Part of a small language model's weights: 4 heads of 64, MLP 448 SwiGLU.
MLP neurons of a small language model. Each row is named by its layer, matrix (down: output weights) and neuron, and shows model dimensions 0-191. Each number is 500 + 25 x the weight over its row's rms, rounded and kept within 0 to 999. Numbers have three digits each. A neuron's up and down rows have the sign that makes its largest values positive.
After each neuron's rows, "fires before" lists the tokens most often just after its 100 highest values on Wikipedia text that the model never trained on.

L5.down213:460480496484464478502480448489521515521487505449491498479490491470507494536515478510484499537469469471517547496499486471501504509500524516529545525500453476504546491492496472476482524516471522475501480553448519485527515496470496487512400488501489518524498502506435518505472469468508504522485467510516539507469460455486501482526526498468507515485532484534515464494525493500489492477476540509543556475496436501507503481480443482490471526488531504514463501460506469496457529495501501517486499493472486445499475503498473511463520492481518540521482492522512492500546531523475453496
fires before: "t", "ed", "ic", "i", "ing", "ice"

L2.down29:499529444522493521493461534504503496505519512507535511464500509506472525469470498525528526518529527543508485503518496567542492507507518502514505504514480525563495469537516500543510459501496522493476522482497528492524489557483516495538521527480500510509441510503541528463514480503496515556546493472479517494517531543484468494471473484519485479525482510508505468452489516489461524524495487467453532496511537495491462463488552500487487509540505472485546522479552519499505536521489462509473457471549496541490491478501450450490538471481505534509493509497490469481504494514504505519
fires before: " the", " O", " a", " ", " T"

L7.down384:491503526498480532518521432541501506490501516483503555491527485524516474543509501487492487511498523500501479481470497484462528529504517503500498535520485571501467539532545544494486489517513533427535536515529482518469495480482481496532497500536479491512480493474539470503479555483496490553469534474466491516491494475457467553481480498519476478487510516473515476508468468481511477523472507515530476503495444475499528511531459511481502487527492526457522494462541494482507508501501492493483482519527532497488488474495514498527510540488525495518451477515463539499529515509483486498
fires before: "is", "ist", "er", "e", "ly", "o"

L6.down254:485509476532511498527477447444479537490511460485550516520494521475497487478547474518474510521500473466512507489526492494514459508492510480489533480510511486535536520578458473478507506485529493488535526501487488577494487480503495451490480452507501481466487444562488522522493473483481525510522471506531573523475477509524464488489500510528501478519514429501487467472533519492515485493494473474492532496517454505474512510524457488494534520512530525491485478511468499532456477500484489508496502511513535473534528475514471482503521506495493485485529519487503522530522530483468512510
fires before: "i", "hed", "ut", "ed", "ion", "ts"

L2.down103:550554469515481524523502494499526493477501478497492546506509477443499480487528528487522518492503510486494518501497528506499548501483512503509498483511534506509560482503483492499511521536502469529447496513475547464528525503513508469440470508482533498452495483479484521522524488480484488453517486500518441520471512452480495491536530523486498428561518444482498496517475517442487487486480483503507505503524484489441449513462519521443505478526493495438499476447486455499512525495530458505493510493487510506531486521499467467502507546484503543482496504510513501517467494503536521514
fires before: "ct", "er", ",", "ment", "m", "ire"

L2.down226:520502481514455494496531457476518463524474510442523549496468503473472515511493487479536515524525531499494487529529526458521518542466529532537497512493538476520511466554502531489481538532502511533505499502512474516488497503491511553541503523538482490507526504502474431500486472501541451551475499515510500477514496500508495504518462526497466542504489495520535500536483455496474490449478478507529526458502508535495491460535512505437502519521468501512530456491513533477486533518515471489515476482505526485529512497529488499503513493446513463482489480495514508521489492471490507474
fires before: " ", " S", " G", " P"

L2.down44:505526507535484501500506460515484515498460521498456518477478508493469509450514489497522460482490516476532507511534517546472454522509482505495500547475504519496461517522467514492464511507435512531502517482515479457500525491497492533470511484484557501504500519506487512478532470515519538532531468453487498501500481468490495522527502479508510493454493485509492466505520503511494470481485536510472466500473526505479497526507485427478505512516508509503452494512471507509451482566498501566528504521521515490444513502512465546535485488452501509511458492517511471494487513473503526499
fires before: " ", " |", "b"

L5.down327:530526472528510429468474513502488496471513505515505516515554504477548517449452514479514502476506502528439514500489519527557457510491518446483507489498531498499536498515461502468491502493469516513450481485474509503468516502507510479494505501478494461463500545503504503492507508485486454525470509515518480555491463503515461496492488528479494457502491498473494509498504526471491491514478522469513508501516503513508474509504472484488535537482544468460494509459500475572505516455495462481460486513495507507508463518536478522506534541505553519500481499528517505491490521452491522504
fires before: "ed", "ent", "r", "at", "ing"

L6.down135:530477470504480510522490509507499486495545488488478540487454497477529468514474519511522512500515520530475485478542497486514496488482512511504466525506487541504523473486510516474473510493525507431451439482478499519479548506540532474496482494470552495525502541488480484482501490514491497519487500510539469506518494484501527516532484487480515464510510531489512485543448486457422483486431490489483494534490504514509516515535460524582498487523505482526511464512513511516450500467551506530481543517514504517448519494518514513487533520482518538509530485541490521530513518475498516491
fires before: "ent", "b", "es", "ut", "or", "ed"

L2.down88:504491543477452534483514470513489489534474524517498521475496518504508552497482546482520539484501468471494479503514527523498425495475556505486503511497518563511477484525506475513493498454475495533552467519461530510454483516503489516492506546516491464515514497462454533478476482485492489477509560558532539499545551453478468498506501523503504467557489483469511498511503453468518500467492494484512492457525494529494487499505515474480516527510507476524546500526466464495492509497481497478512475515497481474524520504477477535527458508499510508492530517453506539468492470516501528460
fires before: " ", " S", " H", " V", " P", " A"

L5.down47:500478520490518538453540518487524491518508489510476474493516510417533498467502498509490488477474519485509453457529540484468494516519481489504481539525507487535510506517521489457526495517508487500472511483490525491485497437495498468535498499486457556454453516465495507527502531463437480517529508524563507463496465477517503528520525505476518486521482471527503439512492494484474463517517481459488495506531468499488524495534521543506493514495491500494526509509533482479470559504480517507520513520517466513422464491482524530510481513482525476480469470472490501492543555482526500507
fires before: "w", "t", "hed", "l", "-"

L2.down308:476555519478481532535491497489527488469496508487519481525544496501507524506493440504520492465514536532476563494497479512527492490482517501496548489475529521465519504537467551484488524520469526534513488516513493503465505517470492549460537482506522481552539514507479523495496475502496476497491488510509505504505467495504490503479499533504522478491529510524527479526527500472488515466494498511504575521487480490563476492515501514519487507487499542517535485456515528477491509518540488451492484470503513534494476539510429469440533513485534491477487486533480471551478501512493487498
fires before: " |", "\n\n", ";", " ", ".", " S"

L2.down194:503536537499565481485499519514470500497503503497527511519508488492527449473486490502497490519456471464471515522473479504509499502452501500562490524481504518592537526480486515504494528526528503538482484512498516547487516452493457514503476486539551503417512514509480539522526532464433547522538505503487465508515486510499502479497541544494487509477485460462457512475483470470499528467513451506488557509529505555496487520496500490519497485522472506556517494482497499500475502502524482494494494490481486507535477483495500526478521490519476522486493498490509519507488504454443472529
fires before: "g", "v", "al", "f", "le", "ct"

L5.down20:522488450490546480460471472493506515551490501516506472507490491511506523511542494511469460499484513504487543479511524515563467506500509514473505502513499520519516509454498480505507470507514525478516515518560512482527521492488531465467556479510537525535457496503500458484495500484546484478496541545502538495536487555439504501460471528468487476572543449499485481498508491505488466498507510492537527475541499516500525501529506502494541504507495506485527492497474529514455529488511503503514502481492414494490448473492512494517488544477509507475518492468467495512511468458556531514
fires before: "|---|---", "e", "land", "hed", "es", " to"

L2.down340:495538498529511507531494523507455523491510499516506498514490492488493476484443485421530481514521474499495499541523433463503471568489516550498523513495469532487501484543492533489516482549487520524466519551480472474455514528527493505479484454467517510499556502498471466491463524490503490482496506495499483491535464538504506497461479481478491504534471521465467477534480500494496464475489505511501570520495529519475459491509557481495503473494450530469467543520493491483500517491475499486496490511496514502493485520513495494543470490528505486491506512499558474496517511501514492520
fires before: "ut", "ial", "ies", "t", "er", "le"

L6.down310:494513522545483496474490480532491523473526525462486489506471505493486500481450532447508469473487499497507497516493497440481507506472506483529492507496520483552508517492488471559474498519522516494516486521548492537494479503532542534484457534540510533479501505530479434530501528472515528470530484471480485493512479532470487470487520513468478453531497495489463490493506509530506462437502477482501527482525467540499505487512502506563516518513526491510469493549469491488504501449526533507516510522530488572475468465515503549516516521497505499434534508443515481502509494514509494489
fires before: "em", "ul", "it", "es", "ed", "an"

L5.down67:488517500488487471548486542500512501463489557475500470507464515486474510494524506511517502476484538475523505456548476528491482500494500445494526513497520492491472489526463494546482510522536504484511492494483561506511489520521510506529485490519530518469475507515492524423485472558493540534485483485529533497436530485539505523453469510523521467510512482476482538494483511517499517492456503512512472523554487465530501490516473498488488510508518466521502480475541487514533519483483518521478493538508508533483539477524513505494517490518535491476525531454499479461511535497487504524
fires before: " ", " the", " and"

L2.down407:509490482426503498493503480492489487490529504516477492497506484472519499472481483486481500523504465503488509500542490484513469511514466473517506518516508497496494495495529506523501509539512530528469492516465496464490521473521541462516498490470536517526510444529468503464533504498486490511515487457524510522466544483465502511487489522463499508485515528500513530491523501552450558481467523467505508455556499524455530523457469478494508461495498491488475485464491479500493609527538550485469490492559472500507481530486468533525515543530533505543545492485463504498497506469494511524
fires before: "ed", "er", "ing", "ers", "s", " in"

L2.down47:504494518492527507496513458509524536452464500469511522501473498517495470515458508510533540496471545491524509507522503507521508462520502514514525507465472519519547496498497495551514479510473482531518494502496513502506520461541496536497469469501528457498497472511518495491534480495517542536511513492498512471480485421513505531512500554479522498513474458546484488519521504495510482424514544509506471469461501516499495475512496464468513540489492522495491510499485473504494523514489480514506513498502507474476511503447469478475515526468525469546507457512441502488489566495509500494
fires before: " |", "9", "8", "7", ".", " |\n"

L6.down120:501488492490504529530476483488496502514483513453496492516514497458528502540504514508480506477452509524485459490521496478544473529537540468493521465513528481526473450477512504530480501510554483504501499490468491522517476508438488492476521527472478498504501490508455470555489494524535516514494499473438542538472497484502518533557514478506503505470512468505506513511538533450502548472508505546526500501496524518496468531498501485503479456490587549486453508497542534504478482497502486481536521478511537520444505482468534476518498519487472466530494511525503511497486479539480511485
fires before: "e", "ter", "ic", "es", "ite"

L6.down395:441501506496515511469471498522489488512501507507526444551547500527507488509465526483495479523522494509484500495492511493507432531463479492488502535500515539557518544502488524488497519506496505484490516505531492488504526483494520520512489518533516483489531544494475502485458528476509448531478467526538516471447499535488526489465509546495478504508542462497473486486526467523466467506520481504517534488536522516479519536457500478483532489517482523492453516488499479498511507499496456519519478553489517548503489472498543507472445463485506513460503497477534518511537497479540549502
fires before: "ct", "v", "ary", "ment", "er", "ut"

L7.down115:487501500489519443504497494529508454494461545480499475483456498493513473467497521447428501478479490476508467450534509502501512479497503530493477486521472528529510474533508469477490497500523494495486506496503500480504496532485536486521466493514478472509496483474504430483418522450522530503497539520473558496488510507454484521483510527512499467510487489534488502448536474516504542536511475485515540506509514538541471484520511484499539498498491506509503492497501528513494535526434482513487498482533477495468547510449502470480515470507486512513493488521532498525495453479495534500
fires before: "p", "e", "c", "es"

L2.down373:502550533556471513506514471498510504489504524479508525512528507499528492502477521514478512507488468456510492515530494488489466504476502544488515497462480493460507526494502505519471496518521530547496455480496509505468479519541482511472507537513524493511513519544478499495495463479508507534498509530537557520490512460457462519500509504538486477527472498512540464537513499491516519480471493474499508480532515490500504504508500494478496492500564473486554507497526465502485479491452458488530490511479489505548522560496515457514461474515544474454510514510493468485467477478471469464
fires before: " ", " P", " D", " T", " S"

L2.down60:511543458549497548484473507486464541478508521534512510532508515478478480492497508506507471458481504544512492517537508467538491491520534504538496475526543488568502503515508476500494494524510441500482479486507521489486470495490502512460457493477500489523525536503527498513457487496518492488464526500456459518517552446510467521475499486520537493453506488473504482526490507503506541448470476483528496511465478480502496505494507504506462513520531514450482481505510459525473552468498532472483489543499512521443495505480536518529514528532530508475540507504461496520470489477460524506
fires before: "ing", "ed", "e", "y", "es"

L6.down53:519513505493523497499495479489543516488513488551531497498483529471487512511513511534548473497529463532491498475501485523557488526535501479517540467490494499503457519516509536502474466478533484480523468490496507499546489520510503492512487499506491473498528514471526525504460546467516486509527517543519472463475489465502511514490493515482554471465519459483521490498487467511499481489510533472516536474499508520480533485539487481487487470499580523520550468501478532487537515503480483511488464473503510472507523509491530451502469532537480483480551524521475504514464516457500495488
fires before: "um", "e", "ical", "s", "es"

L7.down76:505486507498491483510504497517498501509506511471518498470526472534557526521500460472518515482451480534466538505553493528511463510507523488526504481534487528530475533529491488497484496491493509529496462529499509524494499519522487497500488522494487503522452510505525469526509485469477478462513475471525473532484468492501493518511511501516480464494497507509517465505472538514508523466491454436519503482474472524450494553482475499547539512515488497502522520505493540483528533462533512518459511502481507487503521519521454520448549537529483538499500514513467473494520500514554504504
fires before: "e", "ed", "er", "ition", "ing"

L6.down129:513496495506480500540497456482486439512542506504505503483480513557525464504486524531476454487489550475514486502504470491489538494519481466529559487483476470494533495473496521522500481503538495478509519482567488517509435553460480480466514493487453517523466515508477516537498477504461509539501505488480516508531486528525491497500521515510513504512509509516519467542514486514489472514502507518512506511482455487484501532508443477528505508503479555493510500517506467553483501511524553513515523494495538530499500472469485503496511484523459523503498534546526502480519532512444527526
fires before: "ru", "ch", "p", "ist", "a", "is"

L5.down411:510493454514508471492489504518540544520500504492539467469493530535527506474472498493505550470467545490523525559571490503518505498565517499503535524498571488514520463545490504455498497518511538502538490492500470494472548559503514469473508480497519505496465489483472512525511501527486490509553468528469472499499508496478487484490482529505480499450499510502528484517473460466484529503474511496489523521488548528537538483497471511455469510507511501477525494508499529488487501485476478489493506553514470522548504537470472493526464499499507510499507461480506538500482512491536498474
fires before: " the", " a", " th", " his"